Weights of a small transformer language model: normalized queries and keys.
MLP neurons of a small language model. Each row is named by its layer, matrix (up: input weights; down: output weights) and neuron, and shows model dimensions 112-207. Each number is 128 + 32 x the weight over its row's rms, rounded and kept within 0 to 255. Numbers have three digits each.
After each neuron's rows, "fires on" lists the tokens most often at its 100 highest values on Wikipedia text that the model never trained on. A number after a token or word is its count.

L13.up100:119082075160133111086136111203140159152130141184059107118132102090131159107130078080123124150176110149181145099135137157153122091114163155120176087136084077096143139144152151124170124118111144161141110171135093119202081157166204139172126088109150145175160156093111137119117118082139081101
L13.down100:075139102121085160089137172159049076102120154089199123135160165116139180127109127131155147119124137138094129127114081152087116186107124135162115129122127113132059149153157174119150117040185135101129088095112155108082142132119144114126154121140111114124092094159119169134076100108133147179
fires on: "| " 31, "pri" 9, "–" 8, "inc" 6, "; " 5, "S" 4

L8.up1430:096099144172038145127128056199137170116141071143106112098135198210142086093122175183136101069125147134136101120130101108189136073105137088141112131153169151148165105101116112174133179210122146149061088134110153157104147156131128146099133128106111103089144124125148177110116127098088150101
L8.down1430:124106141121121138132100164113053088181124121151115080175090075161103122113092125159092123179107148154072153095086139175151171169150178138148092103172123072081144130125063111046156116146147090178119130139123127112138123112105098078105123139174113127168113196117163111146117135101121158124
fires on: "s " 37, "y " 9, "her " 7, "ally " 5, "ian " 4

L8.up547:114148107111148115130139108204137103185063146141091132103110143117142209153137140128112152179123133195058164128072124123112112104156104115161168170127105116145100156116126157136077145122152148113119119140150102141210050088139116146131152078100132132149187118088174127144159124119101165136
L8.down547:163070123104117145072132145121121118200135094115152123140041091136124096122115103125171117116113097125149075105160117111087115111079118128140161123122141128106131148103172125166119194168146113138137125147113185164153156111156095086129121125184128148140154122053135070106104168158136112175
fires on: "T" 38, "met" 14, "m " 11, "th" 8, "Th" 6

L12.up827:079147126183130100135065151143096098136041111116115112101180145089154182145087130065098134147171167144077152143097098130137119128138104132125147173148179089126180098173130126153137144116117079141139056152196081119188079150128077059167200128132135163145210124100136134129126105090123149138
L12.down827:137135075087065122145116150114219134100139123109104105141143123102114059144105090168137127083092117152100060135137121162137161121102123175144164108138131122159141156105091081071153122080094120121160175107090110055121147117177130171099081134151088088118111117072134087073114113148074127150
fires on: "known " 22, "er" 18, "for" 8, "p" 7, "follow" 4

L14.up324:137122108147128178119154094130174136132121129108141145080109079101146125130149216107151112132114130153139128126091064130119135084133145123146143180073156122057116159070158135133147104160150151109089075127152151086180140159124117168117163124053101169143109167145165127132103143093139112141
L14.down324:112175119153139071183128095149128154103150157112141124145116150086150136163125119127162137141189108166128146120107141133142135147201122086160102075135123152187153087172195155096127145151149118112074127115128106135098130109115144148158121167127091087103175054073149126130102150133151137071
fires on: "B" 28, "b" 22, "-" 9, "u" 5

L13.up1325:036107124165133133139139115155102091169147139103070132132103124113131142143117115143098082140167141111113139177177137196154142103122110105198128097167114139138099143130075129185119120120158140083051116135145110158089136164087074105205140087112139130116102192148143192191023080064080055141
L13.down1325:145139101090113111107082121128141137086123162100177070076158118123087169149168111108121167074136121138103128161142099138150105078184177152160175108074136158141162153179081099141111098146140188124110132136107106063090152149173126130137138147141099114077083139097179139113148050172136167148
fires on: "in" 43, "r" 11, "In" 7, "sub" 6, "i" 4, "en" 4

L14.up981:104145081107112123136095150170098175122115124115139141110181189067124131135161105134145155059155060188063113200065074133126168102097126110153116128139148145110118089115139152136111177168137191107141099144099062163146107154135150122164153085043093147133098159131173108166086106139040107151
L14.down981:171155146118083164109119093147165140138155132149122121124121167103055113077127132108124137100151133088119134037075155105167153216121153143137175123127097158163162144142064091073142121091130111111153191097144122088147121129106096077101136182108166198147179161132134126120158158110156084139
fires on: "p" 16, "T" 15, "P" 10, "C" 8, "\" " 8, "ap" 5

L12.up1194:081079102176071136124139102076118185138140102137139084105120137086159114145169094169122086154190110158132130150126168171117142162142158150148127156161164072138054137144134109169108103172129115115120119135070130118118170160101093152051167078134126148128155121133200158108061170095137149121
L12.down1194:110100142113199028141131063136174145091115138191074156123174137133166117114110194127122089144141147122137145179100163077089108077174102099174119090146196139146145075129103081082114157165129104127105121101099052205105119125111055163133119133155138151101114107132144135144128090196134118142
fires on: "os" 19, "a" 16, "o" 14, "um" 9, "im" 6, "al" 5

L12.up890:085142112151077104152142173112141131144076127123110103146124074183162198132127120100093140113160165107160126142065129153189121129115131141143124120138135070087124088207074129101202109140115183149158108116150120145169097129184106134093132146148142173101127133122167115114093070096123154118
L12.down890:178113083167062156128098116177153136141172083110165172154092096086138068144115119115148108157130141111147116150116112085111096125145150167133052111126047161096116144121095141141158143125149093135150127151139132137109105125126116059178059118140138175099115131110182088128092146118073170127
fires on: "\"" 32, "just " 5, "not " 5, "only " 4, "so " 4, "of " 4

L12.up1193:115108104147071134114155085157160103115106142135102140182160080097167107075132196184125086112155122112090095166151075159148093111106095188124202090144154172114201127153164123130142126189118207110129115170121088194111107105163080122122159077175125140183081179128128086099154078147154157156
L12.down1193:161137110114170186093125121137120136143111116142157177167124156154149169165138096129118181148141090135177169091127219098130111200169121122110161164125086117162128212117168147129150116126151118091119116114142209117143130165121109121156131114131133118105159136118162164148120170149098113085
fires on: "-" 24, "igh" 15, "tic " 9, "as" 6, "1 " 6

L8.up25:093042134137099118111099145190140121140134135123138124078121111145210126116101105129067151139147090118156154147107137098179067123118172106117170111140185162105180170109164122145141110167153160123187129159184113126108139114192150117115126120105127158145141189125186134113154096051093099105
L8.down25:123221104085152143095130098129118111161145170158130147139092121130150154129099145126170104100091112136102143157168089190106084117147173050079181101140107087136080140143171163109098130142120147153151146155127067111160150139141122193137140037141171114093133085111121115124107148130094131110
fires on: "es " 14, "to " 13, "ing " 10, "ed " 9, "led " 5, "ward " 4

L13.up223:111118100204166144125125051127088182176129114106091138098153174104115137151147190106140110093161116127086140206076152095108146123187139086140178093159103088166103142086136101135126155155153167166107044132155102134108138129153107109109161113083141177114087152093124079164086098135106083235
L13.down223:133174106090132160110102129147198106155151097150110103155136119127087067124142104130084128131169176093146146111123120112123107103143112146174140152155126104110090079154138086174176102111104086147142096140117108057140124207132159085131156201198121080092106136102120115168119136117122071115
fires on: "," 38, "." 38, "°" 4

L14.up1466:091097140177082122158111099130139106139167066146149089084132151148122175113107159165155157091124133132133101136132078189114024127107188089152112098101130112154086070122190165159126145184119180040106103158107080156134160171127102128095182119167121070074132117132146141133060117154121135135
L14.down1466:151125078137111157152139156133057133122107143089122063154105144175144195147148093075137082096113152098095097134138153119133147068131140127106136099122109116172190075109098115113133118174180128148190165087204166109138098142181139139124174097157160149181190099130136148129121147095093135115
fires on: "s" 28, "y" 11, "h" 11, "-" 6, "ic" 6, "m" 6

L8.up950:158150148065113138136145128107170128154100143178180131106123108124125154100121112169081111146143088188081133109096113145134119128202122145080115087124141046123182132140131187151155162185099141092124135129134105156160135134159126108109159115120056145143114098122189115138112174128123109093
L8.down950:074146126143148215183154099117126137127132087113064170165150185121147091135114082169120177144146097149143121144140154142093162092079223081111140133120135130122095121142111119169124155156128148144118171126151127102151062119139159100147131213127120098132107132142146148124100150202129105112
fires on: "and " 16, "that " 13, "ex" 11, "par" 8, "& " 6

L8.up262:127107072142086082159140156116156130102134078174095126149124126140166116111118132065098092130144130091084079096103116089178125151144129157120171077097132120100187136169109177127115165125161168098120173143138121144175203216142120174086114076163155112145110155060118177074134158093155131112
L8.down262:151160151183138133162190142112102119130151152148146106109123107138072129077113103129163099107075099205123180101183123128157129050088144119162135109160145091129109160107130092115130118099124094118088108029125150089113083165144093113082089156134152128137068165145157094156134140104126142098
fires on: "of " 54, "that " 14, "ies " 7

L14.up550:116132093146131128137153115110148125147095113143122162131098164159124194158141160101132152152089162134139166148083150137157093061203151140119180167117122134144131138156116112128140179136133156170106074168100053112124104146094139142118130097081156104074097196139160095164136109105108182199
L14.down550:103144096121087101075164145151148108175093147133133128106107115093093111083175088089118191130131091095157139077126102108120125118107147141118135099056157092148137110162131073103172113109151155114126121134110134114131144170166170122120132150149148140140091128102113151173119137131124116105
fires on: "," 50, "°" 29, "." 17

L8.up1366:110078158075147115123086136172112176155151127138043171117144088112100130184143076127121146113153160149185191146078076122144091078126122123099134152111087100128132167126124142104161128173096146121161085105133134161209115174135140110165166166177098204139156164148188102171127084092190162142
L8.down1366:122118151143138123171135210092144140106139174100158128128117167147079127076139118109153172120114073133139105123153100154129119165108111132176150092105177134125086088115126109144085081178123124132136188201120124097073144160108133112092098100111137061129082036108082128118110155130145101137
fires on: ", " 31, "ed " 7, "inning " 5, "ing " 5, "end " 4, "a " 4

L13.up510:095080098141065108111027160138149090150092130076141108125113092177087150176106155126131109125113136188114167175095087130159098129145123172105169174111138084133114168130129158113188160175100105142141150104146092143168064147087125112186132096114129133119147138177127108213146106099090204137
L13.down510:108143128110103089130123124155118098143114130105123139090135134139115132114165108138121136125144159138135112116129115113135130148117124134155129132138130119136141115127100132119181119148127144139139126164130110109115105135144103125105124130156146099124109125136120102087104142146127105125
fires on: ", " 67, "), " 8, "ing " 7, "(" 6

L13.up36:105052146182127110098124124118139082104138089159155108082131135182152150119147196129102084166137135175148109123084100119085096139118109104179152091102137137083081109142173160156126171161111114189137122089042092110166061147163110155168149129104126146128169159141125116125131087109073099144
L13.down36:145160072130119099138161138088155085199131114108080219115096180111151103115112144142079061139163124149113150099121144131160093174153163087117147108130077150119156167086157096128166047088147172110116100128184073132168126051160126166098140143156158132122134180119114120123146101127146071150
fires on: "P" 27, "C" 18, "Th" 6, "stated " 5, "said " 5

L14.up459:117057153120141070096140146092108091102142139067138129125149128168133147077150101136103105130116131145130076120104138155125136164140114114139140128200143117171156101107114084170173119175160167147088118165163119144106111155129069100126157039092152186108222154130138124121072098160078135127
L14.down459:094117112114124138115123063125100113180142128123167119132147170123118118173150106170094118155125082136114103171104104168087121169151065176171109160175179071090151158090116100164166139158115152138108156135083096144177118157171115214107127127191075108150134051148153075152105136111097127110
fires on: "ti" 18, "ri" 14, "amm" 9, "enti" 8, "ul" 4

L8.up360:166063077173135108163096123173158120148129179081082082123148147084101108145105162065099149171160100109055126186141188142103118080155114158107160125120138104173144109121141107097099111117100167156103126079143061097163123120150171145185096186081079135156137174133161157198196175109156079091
L8.down360:099126108110094148098127127129153105114099161108157087163115113117163154122153105101076114128160137125180059141150106127112119133104103144120114139218134084110102204205083137093108112115137136171138109196075151184068129128137089140161142145150109166106063163107101092068095094106083049182
fires on: "\n\n" 19, "=" 13, "a " 12, "(" 9

L14.up930:091121114104154119150103132163128093145101093117077118082108148128116150038138138164155138185158170097113116083125162151090111095188097141067119105163186137151142109094152121119156117090139152118142084112180113153122106131136148094115101062085156120123076141145170142144138120086144155136
L14.down930:138116088118177137061114102096182146092112125164164082151193180162070131161147114135108099117123063154101145146123111133100162204113074130123123103139081145102108127132095137098109135089135098138129133182055176154122135128098099141137197101107139107105141164140143078090143097167113103171
fires on: "J" 29, "A" 20, "Mat" 6, "record " 5, "fin" 4

L8.up440:136125145152149208060087105158110122113145077076130105116114131124151164110157103154076123087119196127089193175083090134080130143127163077144125157139137123069118125143152099125057134148079126189148153141109095171142161201148181175095168063174059158104187189143120134167129092091102094152
L8.down440:141114123153103107156135212103069089151150127120127059160088129113141122092044199089150123097096118108127171132094126121157133077125149144118128114134123118096140140101113123118123150081110127111092139127116149163111120118131145103113064101123145163140126144140137092177143125130100188095
fires on: "es " 15, "ers " 15, "ings " 8, "s " 8, "ings" 6

L12.up915:126120103087139159172132134104137116191067112092087185118112096147135140116108152128097182159095143176103080158151166191149137149149082165118164101132155130119129099055160165176175133098123103179103139115079143156136092148165140134170069101098172152170072151130146174155154104082116109173
L12.down915:128096202147099078070140112174098188070179137163125035154181121118115155149150103106116121105084048098132137090148111085147127147119125088105114185124121111136084171127113097082113090077165200124174109135125149160080119071120079103105134213113082099150142107122139157133094150144140138115
fires on: "om" 17, "F" 16, "E" 8, "A" 7, "J" 6, "f" 5

L8.up29:116169119151129157061113123160103119192140106097137092082108136158157122077085096162109119108122159123115111134074107148157077117120208075169116099142129137126162077088106090174081143143149137086101117167202098182102152153154123160093189161175129135094174160123147144087126088097108131192
L8.down29:172143140085152124127121242131043029137146079098139083155086072124124144125091123118107134129117153181093197110121137111134117118135160114136139104133131092077109177117087143120176083087100040132104177101130090147129160143133121080110129027153125106150115184123165066183140128030088145047
fires on: "s " 87

L12.up517:106144115132145079127066126191132093100110122153113125141101174139119146091102099076108101123118116193110171168100039101120098144115132113208151078188121150051134063201132158182133171136188111180151120135149080190213079121156148144168131154148108132160185195137134156095155101087081111117
L12.down517:076163145164093143182160167132161134101120167188076156132128184060074129127128104101171094118113152154107120099102124123165108122097164101175145140170119147150178219110120116148144085153123086115105123098115125115078101100111155068113091085083155111126051104113134138151137136113158085169
fires on: "p" 27, "P" 16, "er " 7

L8.up168:110073132192081111113129138167123108105098108108123099113121090134157174106083131173116093142099168161105133199108170144141174177140149117162142065134191111127170094098141131163127186125110137093129097181116089137198081165165087146089128072116109100161144181099127135140107138071131165158
L8.down168:110093114175128089094179119080174095110076134147152144114099146174158098095172128108163143077118130125101073091116105091111089193139096116108106111085165103107111137116132119160124150115095151162158146097088168147089190142161120090104125193119150151141099132154103152157144142092100140129
fires on: ", " 92

L8.up1318:133110112164171132159083052168195118157111139102167167096133116113142135122137142141164145098122092136118089161136193136085142124141124169129124152195092132179173144113107134124106136130157122100101129081122105138205118161143145135138141109145099186125185223139154115132147130122155157136
L8.down1318:188156106113081151127111063149168133113092186142061090135132079125126148146122129107136166086105118105157152123112137080132161073108093081134175124156134154132100106194112118087110108148156194168135171157165084142064150107150136147177104109151147156042068139137100150111158114089104098161
fires on: "a " 52, "\n\n" 13, "A " 9, "s " 6, "first " 5

L13.up1118:083117099152122086184103088150163138190122173142171104169122119126140098164093163090127082122152130126092114163132152122071145127204128096118123064127077109090188135170135153175103114155133215131139094158119113111176138158173115071126141162156097157124145101133151121160119132124139106162
L13.down1118:136159132100149104163135133098093141154128049201178117093144082131195094147093099089150150133117145154198129152189166139081104152103102104138115136141182126109083074112146097112161185103140149151098102165140156161088142095169130154135068129134058179123096179153175109132117099139090140161
fires on: "Ed" 14, "ed" 9, "it" 8, "song " 7, "en" 6, "Cl" 6

L12.up1245:105125120106123140104109149157117068206106132149099162143099089112111173160124065144098117123148102175103132180050110189157115207065133176122104135111194102092082132147137105125156120135157145117135097190089121168210095126096092218100138137066153077131113155085168121235111129088123115123
L12.down1245:169120100141083174120157149137179124156155129081163129115146151143142097121118134144130100097121164051130136031154156133123123070133132123179063096081067096075105133118079126113126130127105159116137116106077124131071148109164161091145103090128158177110126149094108114109167122142097094138
fires on: "\"" 28, "not " 8, "ers " 6, "ers" 6, "ences " 5, "most " 5

L13.up404:130075065182058132126143136090155094139147147104059103139130123103117110102126193130145154154175091142114077115091086119171106139147097174094176144126110111124090149146182186183116129154123156167090148159139102172114129139122089186139125139129118098198109153128117093139132141141125133160
L13.down404:082109105154131052152082128148172138114095069098115151142162159117119123162150184125102131107186207147144107133174143154101217100077175110129130139109112144103172150120050180165136106168155178127134140130089133157076132107194096170159144164114123135147110141162179152122168115120151156140
fires on: "N" 32, "an" 11, "; " 11, "M" 6, "er " 5

L14.up361:090160105129134166134097102168096112178072095122140119110138147152122144160039212121120141170135122113097122133110135118147102105160142089093184119127178150147164103135149134122093139132160164118149102135078118134099125123135139143126127154063141169119102124112121073157155138193162131167
L14.down361:103169120128119088119114130181130113180134084152130138133102144127110138137152140113109171111152158140146125137206077154147175123124105133124170142125112107143203147127156112159170178055142140126086116089113075090143190180161157162163145141172135088116132106108160140136170151116125083120
fires on: "." 36, ". " 20, "The " 8

L8.up1081:089147124195161150202108116119104090142158090073094113069171125114107139081111067131135112157138154102210139114085139126209090089095141085123156130122210130073123133097099157139124119191134099156160080119126112137121072138175071097171162141124115130120133164135189130116104103108146134083
L8.down1081:114152114126132107158167097126140148131127182119098104120096142150078075139182165166131130156140128109077144164114121097130143154189169081131092097102066086123154116113165134191127087158108132176134150116129149133123141184186149179117142161138139118070183092127149077116119137134134150174
fires on: "for" 12, "e " 11, "ended " 11, "ed " 10, "es " 9, "ased " 4

L13.up660:107149089132107098131176116124125171143115133124157109147054121098179137180105135105068143153201099173084116131085117143145113147172139111118129105156064101113168107156095134137182126164162138105145128080117087255198121119131157142106120116160126172094117099073142108105129175142074192147
L13.down660:084116104153147097163107151151137130139106137149129131144143109142140121136157133142148133159136127133109136138134164128114141120152136130118147153133124139149165132120141146087166125172133160151098136146118170098092114140152136149145142135115136135137120115104109137105126118130124110127
fires on: "and " 35, "of " 16, "& " 8, "the " 8, "at " 6, "its " 5

L14.up393:099097138162143104137064118184117096124179162071119059114141116137131148177116150162129138120115156095087080130113128112109149105084146153118137173215124142146152139127145156176144146105162165178111146130092126201121124163149090069150169066109071110154127164097112099153069133078099110142
L14.down393:172154058083137115061106115131152132138124129118130107149211126170166045158110118078118141061107131130137179099161100135103161085112063123142139100064153150084112140140181132066132119178081157113116104109127102068193212147134120161191069157117145188153083165138147101136172076148094117198
fires on: "R" 16, "el" 13, "r" 12, "4" 8, "3" 8, "en" 6

L13.up773:152090120190109172138158147103149141098146112123122146121136099176124131138129153098127142143151098176180147130134114141113076067118189117141155121106072138134098105164170136093102113192115136159118116099156157128122098124144148122068133146158148190097141162155138130141150091074125217119
L13.down773:129151148106126177097166088133098106153129136182146130112158132106110143158120150087141176125097075146076135097113129075105134145188112178111119089151085087132181142118149131163127171171144121148108125200138095085109094120126049164182116111157122186175081106090117120136136157123130094121
fires on: "h" 26, "y" 23, "or" 12, "k" 6, "er" 4

L13.up57:127071135183106094162116156185181135174054126091117161124148100108105131138136161139081113138092137095120182128081131106153197121179140139119173071130194167084156081110215132119145160132109150068149078145068077072126115137145149134148133093139076154135150115134117178194132176104183136180
L13.down57:159115168088137125127118133142127135157132160122156097134125144117163092155134174135114170114152105126214151114189179110105147141108125111140100097078064085136126139189089103126160175106174165112107142186089112110110107141134120158154147198126130089121066169081139128151082153152121096146
fires on: "." 37, "West " 9, ". " 6, "San " 5, "New " 5

L14.up467:129147126188135142123175165105247166147069141145206181168108054141088084145137181090106099103127124177122098170084120150089101093136085160135120116126137074107176135149152098126116147177149188118151115059118151097156107120141088145099139107158157164158070143113182067148156018120178149120
L14.down467:088068134199109185173092121163064131128135130094136066141079073137135140118220093147121139163197091121154166041151153095146101176128120118128138149089061073154129152099071181092113098136102178128098154143128128115126125120102107108112173158115193145108158193141114139173131124091115114073
fires on: "," 19, "-" 14, "for" 8, "as" 7, "at" 4, "h" 4

L13.up684:146123060131053184182105138109122083126106112178123060094120148086171147171055126134154132117179098158119102150076151146116100096143104126099135096144144133126103132180120151146100137168165116091104068081132111192149155113149157182102082166106133140138123157099177084197111115196150128126
L13.down684:159133157123103134172138097171183114164090096150172122027087141141100152067083171165161117120155141119128146180128146101122156134119158163173129203141144120141180085123164169158133146160146114074071079188092134130126136113154153141097088108141052148160080086123147129174103085159153115149
fires on: "| " 24, "- " 11, "the " 10, "– " 9, "The " 8, "(" 7

L14.up375:159079125166115173160085171159107112136141163105108118110151157173113129149168174164105094128154151105101146176154169167115125082126114154131168120149152095106197075132186100216125186198142203137147047178079156197121048171165110113142167078131131149117178151097173093120057062071130114121
L14.down375:100146137124149132146138099162131155138152166135091208145139147143117082121145059175141137155152168077164125202106121140082138105138119177123089155095173117119140161156119138164135102141097126112064093099148099091185140161136109116123218096157143108119115135096103151135051101091125162113
fires on: "li" 27, "ur" 14, "ri" 11, "cred" 5, "enti" 4

L8.up19:083118144101154182112124135115126173165104173141100148086148155131107149170073126152134091125155153190079151132095088135154133168146171152197087059128183122098143158115095162159111136186158113134133117148158098151136140146153107176176115116093139212173130182138142112073155126152140079130
L8.down19:083150171098101129104169090099075078092131119161110165162058163134124087152140109108096176086140141129137154136156144124156152175137110135153150147097070083170131135079106105159138101098126105152113120156138148126091149116213191148100137098133172077086075110092075147120125151076172070070
fires on: "pre" 47, "Pre" 9, "b" 8, ". " 8, "co" 4

L13.up1304:186167104133088128143172115178159123169132127106129125127163144124102116138190113172117143107153108088167132151091067152173150137115146190117113127156118170131056109138129151098140188170153119127081150153071107162146149151156158105154197112166068094137116127158166167154105131103131178116
L13.down1304:100132175150115210081167064117124082079117188114128094151087145067138157142110146126084073160098184126091123142118147080125103123113130108163163092123122174145100169103151106118108129139105203180165111056137126108175103132133159117091081079097168137137149165127160124139150130121123146154
fires on: "at" 12, "ou" 10, "r" 9, "u" 9, "d" 7, "i" 5

L13.up470:130152132121160117145098145144139099133128124129147134075164157135094179146168168088075075180146148138108112191133136145142148125112096158130112108116122067126213080145198117090124160163168145110123147128081135089174116170191183135145115128121126090180087159089111144178145129116171141189
L13.down470:127144162129170130080169110118100158101148080158111112134148100121086129159089095148148186100053123165158175147126129153172109085117163100131106174085115119111145170156128105121117125079114116151148125168123126118116098071122132096140148104134173147147149082123157107101096061151141157062
fires on: "–" 44, ". " 10, " " 10, "-" 8, "\n" 7

L8.up127:085096109183066157094125141133124124133094108175126134113135133204149166100128142178089099142143157174133127166091164145105182165118195139174086103126106100116134130132202168154096156135126120121130110109098128108090053124186084073146150132202146120108139120111149123134104136107111126152
L8.down127:162132143132110102113166122099181107093111124116102171067057160151165056055125058107126160149087086108094099063148118082072048191176083202128102123086161121120164112144183103148130125116121126189190147110153122097140180164126147125090108125110147148127109123108146105145152146114140100129
fires on: ", " 91

L12.up1426:134139157121158146149136116141156070161095131094099129041084141142128134157136162150172125127122141128117063121123123056101142132156141165083168088069099062176144116162185157128122169110197145164133124180121079174122119218174184163131113113146126166107063079074170122117144133151098120176
L12.down1426:112153111123141090113144116122098095045182119101174133145146093126127145102131113121175115098063060113099122094120117107175096156127137100096126164135106171184141153119138091097112104105119162144170112135159154092109185078129135133149120127109148082161157079137131103163098147167169144075
fires on: "- " 19, "\n" 14, "th " 13, "first " 7, "–" 5

L14.up678:046113170094070177163153175120115122154130106105153147120122144132155119187151162124129128101143130133148127159107139145088152097106128107142100136119081122123134120183110096125117099102123192169067151107151162102113086135119102112099185092118164117064081147151183121162112121066147165177
L14.down678:124145122133133114081189100159111107097142133155171164160132098095173118123139139116141148087064072130097175134180113122138107111102161077054097129088148169131157146091134131130093133171165154195157158108098109096173119117120105151139139182122100179192121095108135094142144082137138157144
fires on: "h" 31, "k" 7, "in" 7, "hab" 4, "z" 4

L12.up693:136134123156099152107170129155160137148127136151133057156121182134103078080139148108144106111143159217153109086123131156059151138116114111142097158128119105133096064162107141177143152146174129086097164129085075168115160139125155179103187112181127104097086134089136151143106094085116130124
L12.down693:158185159066123127107168066118114130038174255154139090181155098099090123097122163168132105127079127092163165115050139105094119109170169108143158183147141174095104103138100078145144172126136101157118154155177101106139130088095129078137067135129114102113090108144120127128136136128108112083
fires on: "ad" 29, "d" 19, "r" 13, "sp" 5, "dr" 4, "ad " 4

L14.up1128:160105168153148070168157140129145054138143108143087187139112133174130207152145146171093080143152132109114173094091205160078122093109110150134161159115148097097172119131095121177066131139129108117157128143044144191138113098117053136068133100168125107114144106082158104140099107106097151117
L14.down1128:154117110093143083077133153083120188138150085103124084106154133081136119191064113151140142098116173112166099093178117103139137119120127134099122161087093106105079131091156117089114143048168141131076147098207133102158161079136139082091092097112134183126116198108109104114134153151155178147
fires on: "T" 28, "Ch" 16, "R" 14, "Th" 5

L14.up354:080176156170118123104117098173154105149128132094116150065137109149071162153089105095101107165149089108097146168094192121157191139087139154173158124163091165112155082145128118178148141151192168152128093168100118110155143137119115141121129181158148138120093134083151150140144135150121129159
L14.down354:143236164125126116133081104143104147117167098113155140127116080119110133143146090136159154131148087085157101122137141105139146134104151160083105163091076086142110122136136183105139101110128131148127163126109152135111164145111115162145138184103124094169125093146135128109082115129107102106
fires on: "–" 20, "," 14, "$" 6, "-" 6, ". " 6, "over " 6

L14.up1312:174151178113137129172055090176112103120103143097079145142103115110148073093077170226157123128131164065135141094043090151114142163087176118095166104140148157138174094135142133186109129165181108128131097169060110162088139175133123160080212081154094138180113139148159111110105163091154115130
L14.down1312:154144058128124178121121122155186114094141140121143149158095128170076121122175098143105114140170068149144094170146150095173138160117124139106198107106135167155064123106151142127165109099109117128133113066159092109170195108158112117109040152124146125173130176149076143143117034114096128125
fires on: "–" 27, "U" 7, "s " 7, "F " 6, "rest" 4, "S" 4

L14.up1180:160078089135040113119079094118152138124132145071160096133132140163110110140127120149085122162179113138141106190155139159111116145177122155148168149167160107117135166082178083119159182153103149093141099100103101140158154126163097164108100175147149068096116134142125145136159106115142111121
L14.down1180:138096105115146044050134089142075110130118138150120116145123158132083129131176176160135149148148109181124109099173200160115100161058062149157173129173114115148138106125110149129149176152123133131174099102084137198115122110179103137141113134130149082108118146144074130131158153088119094137
fires on: "M" 98

L8.up1286:184090156127147127134186073167172166188097184128148152125139078086158128111080127117068102096132072110115107123113144125217124152136133125122183095114140107126224170130092096177151131178124151088095091185165149115092131138147163104089080065163087156130187105114180156135211149049126119099
L8.down1286:131155177132106142107158132123068123132208087108106130102111120154084071107143099136108137144118148205116110152105094117132100108134169171127131076172136148124057101049154094149151159087110104122095092102109086159159083122118118096116148192121145126117056180152180084121076093162133155125
fires on: "and " 41, "as " 9, "out " 6, "or " 5, "of " 4

L8.up1382:140088107171094117168119103138136099117092193068123115151096139118151127121132130063181113172128136080138097144105144105099150129168109122102141120121152135138150132082102157159147134136128143093098145132087060116173116133108109130155145127088094194096105170076199067147157114105162118097
L8.down1382:090122122049133128107161146127140081115176169107058116115079093141143180097148138132119109112113107147100139137169129101136147137126158146109136084127079132180138122196134115090105113101075128151130144201126106186046114151089093139081132159121154164105043147113123095144122170110107130129
fires on: "\n\n" 40, "is " 22, "a " 18, "was " 8, "| " 5

L12.up804:090116106197091119139081098128134118162114148042152180074157134085138113111090134136159141161199111150142134137097133201170112116192121103118141159146161112109115114104129159167091128142192146143066127166083123155138128120138064174163125148108140098170122102128158159159102148120119122124
L12.down804:122127093145113063086084150125102107129164113139129078171112117147080163123122149145111168111140100141102127119170137133154098164136101071176151122155108133138143161172089111147167122145125137142130086056090144168087174132167055133121108164112135105159150163091129142135169108083112128165
fires on: "M" 94, "m" 5

L13.up477:094147077140102141141167139138135079136084075113126140062151060148184177078094151103107121092151162141115163140124115139165137094180133172165163159081099069140104055155095192186156167098169123123147116184175135104156132159127174132141094089157117154128170159083134191141146138120117106134
L13.down477:141147155121114176096118115104068136131094140119150120107180126164080082106131115119183123124081116134162076162162106146096165109114155136069104116137094132157082161122101116175091099110183125124151155069147155176133137115173176091111147069128151108130135117143099160130069121113175160152
fires on: "pro" 48, "Pro" 14, "h" 7, "; " 7, "| " 5

L8.up966:139098123127096099101172138162109150102113158112113091104097101161157099120092148107126100069153106092094084118162133099142126111139148125141174065129156111069198136140106131175121168149122106131119075099112143185162170141149135082099132102184105213090166117082146197095121122054100148129
L8.down966:119115126105132152156137159170140108158141155141141120132136101113094156127201106110182131131121126127155133136144138116170216096178146059147095179109099102086051139137163147152107150129086096169078156140145198091096126177083086071096107179123134164157165135148112037109162143146074109092
fires on: "of " 36, "House " 11, "cap" 9, "| " 8, "President " 5, "man " 4

L12.up1056:117148147176132188111154029168134111122141120153148137172190170195110107134104118106079111151137139124150121146113124099163134110184131136177145115183126062131178083119140145176109168134181137100154097114165074109102138132164124136129082079161145081163108122128160130145159154105126160126
L12.down1056:140146080171144077169138142103168098074097076098139103084205063133156161127176112163150073132100151174106089124204080133097228154106168117115170119123113184129114147141117129084136151090056114115128138117143097192111140096092104081134165081086077154108110112206098078122143131168138120123
fires on: "k" 26, "l" 8, "high" 7, "ft" 6, "km" 5